From a checkpoint of a small transformer trained on Wikipedia.
Size: 9 layers, width 448, 10 heads of 64, MLP 1536 ReLU, vocabulary 7778.
Architecture: LayerNorm before each block, rotary positions, biases, tied embeddings.
Training: a variant of Adam for these matrices, 438M tokens, 13364 steps.
MLP neurons of a small language model. Each row is named by its layer, matrix (down: output weights) and neuron, and shows model dimensions 149-297. Each number is 128 + 24 x the weight over its row's rms, rounded and kept within 0 to 255. Numbers have three digits each.
A block is one neuron, or neurons of one layer that tend to fire together. Before each block is what it responds to, as a language model described it from the Wikipedia text at the highest values.

Responds to: Table cells after a pipe, chiefly in Total or Total votes rows just before the summed number (e.g. 2,712, 115,44); weaker on scattered word pieces.
L2.down76:149127149132119094133124151137113101088138103109129097112109106094145159149136140110113136114136136122106143177093153072145146142122146126156125132118132143127135140122125110090147158096161153153138129110187166132158097110121107099145160131139105161132110162128131153122119134109142154162153126119148134141131103086112114125098139142119109162157143112087111161129099169145139101091167118116105114078130143131172101154129120133155110146109116147169
L2.down663:122106111168127146108127107165128128081067168135117164139112104124135104131149105115104099175138118108128110092140103108140139119134113144188088072089125165143115159109107106183096132129126115148143114128173133112093157103098108163120075112132123110141150135151156131083111118116153171117137109118159112129145102123080105108090109130174165116140137098133109158103146132119203126118100100142119154151111103114164115173102114155140115116124151121126
L2.down789:157145111133130091129121133136110141147099140151108133112133138163142118132155115121118137112122122088110138189100092148111111156167126117137063127126133157181106117082146108125137127120093087160109170058166129137109152138066133150096132147159107108128109155225119164124083113118106119112094112135148119093101112108092140083100109112103133102134164087121130112131118137152161123170128150109083161143084084113123154165104124155161112122141144126106
L2.down978:133114144144145100090131133088166146084122089123115104157138109134126129137135099132170155125108165119167173116127154132148124164163097154114104108117132177157108119088141119142129130137153102072134126137095124068131147113152112141155139141167075092113070086152086162130139111131099109112128105113128132124129135173114133157085136112130162132142085115120150160104164160127153122151131154131134108154089083113126135110124143143147098127130096177182
L2.down1016:132094126116161141091137106144136160126077096141160116158115133083163104124118099125164117149110082147139147157112120167126115083151129193139138110115125105133160117115125080152104115177108171144141136083132110149117156179152156093160136154083146150143110118118099174106135116133134148142103117129125149204122097152130121107159100127125143124148150104119176123120108130126140119130107162107129123128103132106112140134120123127139132148156119169137
L2.down1044:154179141122149146097117121156106136111119104119092121109109154155110097168180124137149162150091103097116104145138128153111113096105108175123117141149155108204142158157100116117113082135148101145147144120101079121127172132143123144150095153139124117114176144094102089147148121161136126124126158112130133076110128166115138104158151089149123102181147125146151106124115092175151130148120122120117164123138120120128108155128118143150149134112100090147
L2.down1398:123130117136093080128146100131077082065116137100097139135147121127136132134128123154150137054153119153150118139132132116150108124142099168148092134109093170153154091124110126117117148169132099105124129114111150119143143174092124126125141125128114114098055126106149118168111067105127127114090127127129148085082132122149151082091112131117144111093135148146122174157111116106147154147107146107104132165154090123143140113104144154144160117125110108145
L2.down1495:190172079196103143158192150134138083177160131141105108145128116151090120132126139124107132156100093157111147123139117132163130126140138128113139142171107142175140120128129138145129148102165150126141122120147131132119160099092116137108132114097130161122133144145135113137111152075136122137124140125138115135152120121163117121078165124100124146147121120109101098143169130094119101089148113117127139136099136093123105149133118114105106131129152136127

Responds to: Middle or final word pieces inside non-English proper names and loanwords, mostly Arabic, Persian, Indian, Asian or African, such as Bukh-ara, Th-ani, Mujah-ide-en.
L6.down1004:118143148087154112087113144124087160171184077126116149082115134126088124148112139102170110088100137165081137113141151161116147104086089133133171131123114143144126180091112145129152137133122116111152140105113121132143136162178109138131101137117097132133107154134141078155124167142135139092105147127142122108143144166130162121132136113138150087153115129107127141152086124162157109134143161114090100141112134145148142106163084143116132108087120144077

Responds to: Final pieces of nationality, language or origin adjectives, such as Belarus-ian, Leban-ese, Japanese, Greek, Byzant-ine, often before a role noun.
L4.down136:151125142172125146153090145150144165128131091107150120150121117126117111117116112136085142118125123134143119084154136135165155097147100086083118113103139135116094154120147161135130137110152127117135102111069169171117157106144184085095116136155127108160130139124161145160105139107152152123101133189081129119130124123140104132144110129090124101107135145098126130138126110140119130138139154174156097115126167160160106111121111158190118133133169129119
L4.down179:102118116103102160128133158126086101119128127133110112124141165129148135130131120087107136120141166160145102162135121108158138154143088081110155113106101131148136142088058161154134140120155094100116115088116135132117147134101169150125121131109142118127138148131160118128134146115079129151116128118124117146142160084116103117105125142115142127112081131077141160155149096164129104090146122097159115119131143108131097119114149166136124149146140131177
L4.down389:109129135128130151117097122098129184124137110144160129127113082096167093119154143150120155110118127116163103107146121164141129139141100085097107113098138117143109110120136164090136111089103155130142140117098133128088111157139109131136156120104115110127126113152172164141121121136104146071120097141137109133140105123141127123195144126159185174150079088118131128164141127134142105123159121178154137108139090130144140105104118160123157135145131146154
L4.down1068:113110099120142123135122128136111156160169115106146118129148051128112118136113127137111106103154135136133136141124126146132131142142119121191134102093156145113099143154133133134143133123063168166118102101109122120083119162183124162166128129142157144138131165129186145124137162121119142104098119109153058098170164149150186112145142093125142158175099143123131082132149173140124145113141139156140139127153145134168108132125097143110147104134108150122
L4.down1183:101121162115123133152080105133103129176108130159129112113089121099112111127139110124091163141156134196123146135119122127126094100095161120106114093135109126116125117067139147130124152124148102092130147097100138156122109139138147102145112138140144136125071124142181136154142146132116138097131108146130137087114193132133131100154119143129128104126153124100158126129109123161153111139140129146106151149107130078135136137160058103145121118111143133091
L4.down1246:098160122105124107172139116125131173141106164120137149155120150146109103131092112097089112140135145111146133124103153100172100144154095140123113082140139096122148145123144123137118144159128143141117148159138121138087131143121117134116126117094176115157126100121127128142123091143168147180123117129160101141077173121081112086134121136073163085129112119126100112104149086125089152131122118101138122118158107142132137139164121123117125171142155119135
L4.down1371:143158193115116099167054126107117156134130141144122116118129133116169097136119135110116117135150110140169100141105093114156128090152137127131101136114123136134141133126139104105090112129123169147122102156129131117144143134172103090124086111095114148134118099082110169103094089106124120142150135113135097127095121089179103163145176111106145154087146155152142133134123146139151145149169100116121122128097141121123157091127106118097148101133089138157
L4.down1374:147100120149073116091159127114133156095154158106149145103101136145129135131128143146125070136139121097133175136116157095135102139142101123130151150120136136142098127157106117122116158129128110135096163115110113142110138122071130109180086103118117079116097142110155103140163154101166111120124119140100135126068083080128115116132120155084160158137127113098147155117134126172136175172131153110106132093160182163197088145116127150135116109180135117106

Responds to: Fires on nationality or place words like American, Russian, Estonian, California, and on the third digit of years after 19 or 20, e.g. 19|6|5.
L2.down40:155094131127147153128179124132149122156135094127141090148159157149129061111140106106079175107133140127119106114137123148133130133171132094131142120151106123102104091097151129130110150125112086142136111132103142095107147140118083146113123108124121181124128123158151125123089128123093121107140124126097085187145151104124098167109108114152140122097063153106101086122123133149143126132159125128148102166173125133098083123138115138143133145081134123130
L2.down252:120124147078142106148130133148130115187084115118152130126146154135148120122110162120105118127094166136069103143133135108123136157156104102133132134086095125114168090165135102100097146074153113109108130153129100161105109122137100164104114132054095146184159159147149123140127122186160127133126086117155090110161122111119101122111117117119138128116156146156084160166127106137109132118075150139141123128123150148116109127123141133151138181139146176117
L2.down315:126148090089136103092141137132129124134129123129117128132137145130136126159145125145116101133140107090103117109115143117105139125146112079124074105089115106121136126100098129116121143145131100090137099113107152164136178108102123140166063101157097131100128156162134119125114185186121115135122129164151114158118133119116100126175137093163143140130137113105162086110138110141132148146130124113147146178167122112131096095064112143103161116141110110156
L2.down357:109164103123121097115132120135116117086109112140117170116152147142130082114130138172107161142177124057148118154112118116148139120092125136092166127140107116095133122089102135148109083095092129144109200119129109187147137119157153136123159147140163113127169137152083134120128115152102146111125131104112144132131173103117099153132144108145075115152126123119105098102107130133112111130121169175117144118111113129140160133107109116132136112149142135099
L2.down386:153105190152162118142114113124090140117125128129142124089110116081118095103116095137116118139155133120102130141102112119099109114102132059103133122143138116109085138118139176163156138115097119139116135121098151144080150139119100154196114150127152061141132150129129115146117150140118139114121128128109095108132131118126107140176152100134133137112123119141094066151129097140166122160104163141183119138146058088103127104142132143155125145115088167159
L2.down533:117145135109122122109092132116138104166117137175159149142132170121113107143166116118136125111136182130081088140141158144133129113139097146149161121131138141144082135146163113152103087094147123142097116166147127140118179131111151132179129109145154103076157178127134112135131155075131132115123075130131085154135130121146115157107153102132105126130115162125096122112082138121116071124112177115098081092090134096141110144168114135110154130112141132121
L2.down989:124078110162146175124092144123099124085146149162173137089152104117162175133139160112125125154129166144142133129101117159171136096151116086175137144095112122138089157144136134136097154101124153146108136093137111102102142137123136100128128100144127072123140130148152124131144123081146180142090121163165136106164107139140146156119104099140107158137131119112131169150099122112134115140115149143147126111153163136175141163121093184116130080102141166110
L2.down1402:127171115133107124133101132148137111106153101182114085146158137124139157119111125116089105128152111078136130133127159127125131142167095143140151144116103186086093154130130103143076128095124134077119127122119127152140140153144142143154121156158128141128116116129144113138120182179128106138132147155136158094154099138062164110121170135127103145135129133142144093110165121131115105116140157129118166126122119105173157097089148177103147111145171129152

Responds to: A bare space token that comes right before a number (years, counts, chart positions), often after the, an, or a table pipe, as in the 1986, an 18-month, | 27.
L6.down672:105136111072117099103129175099144112090097141169121120109106118137186078150096137102148215081156185092094116149090143100118128175143134121125092139115095107142147117159133105098169168123112105116134152150133124155151148106103141152129140098139139119124112174133141133121062097162137146133118149107141146124141149100141115154126137146171107089116117093120117125123123155145169128158110084158118129112181100133139116120121139104135126123100130125111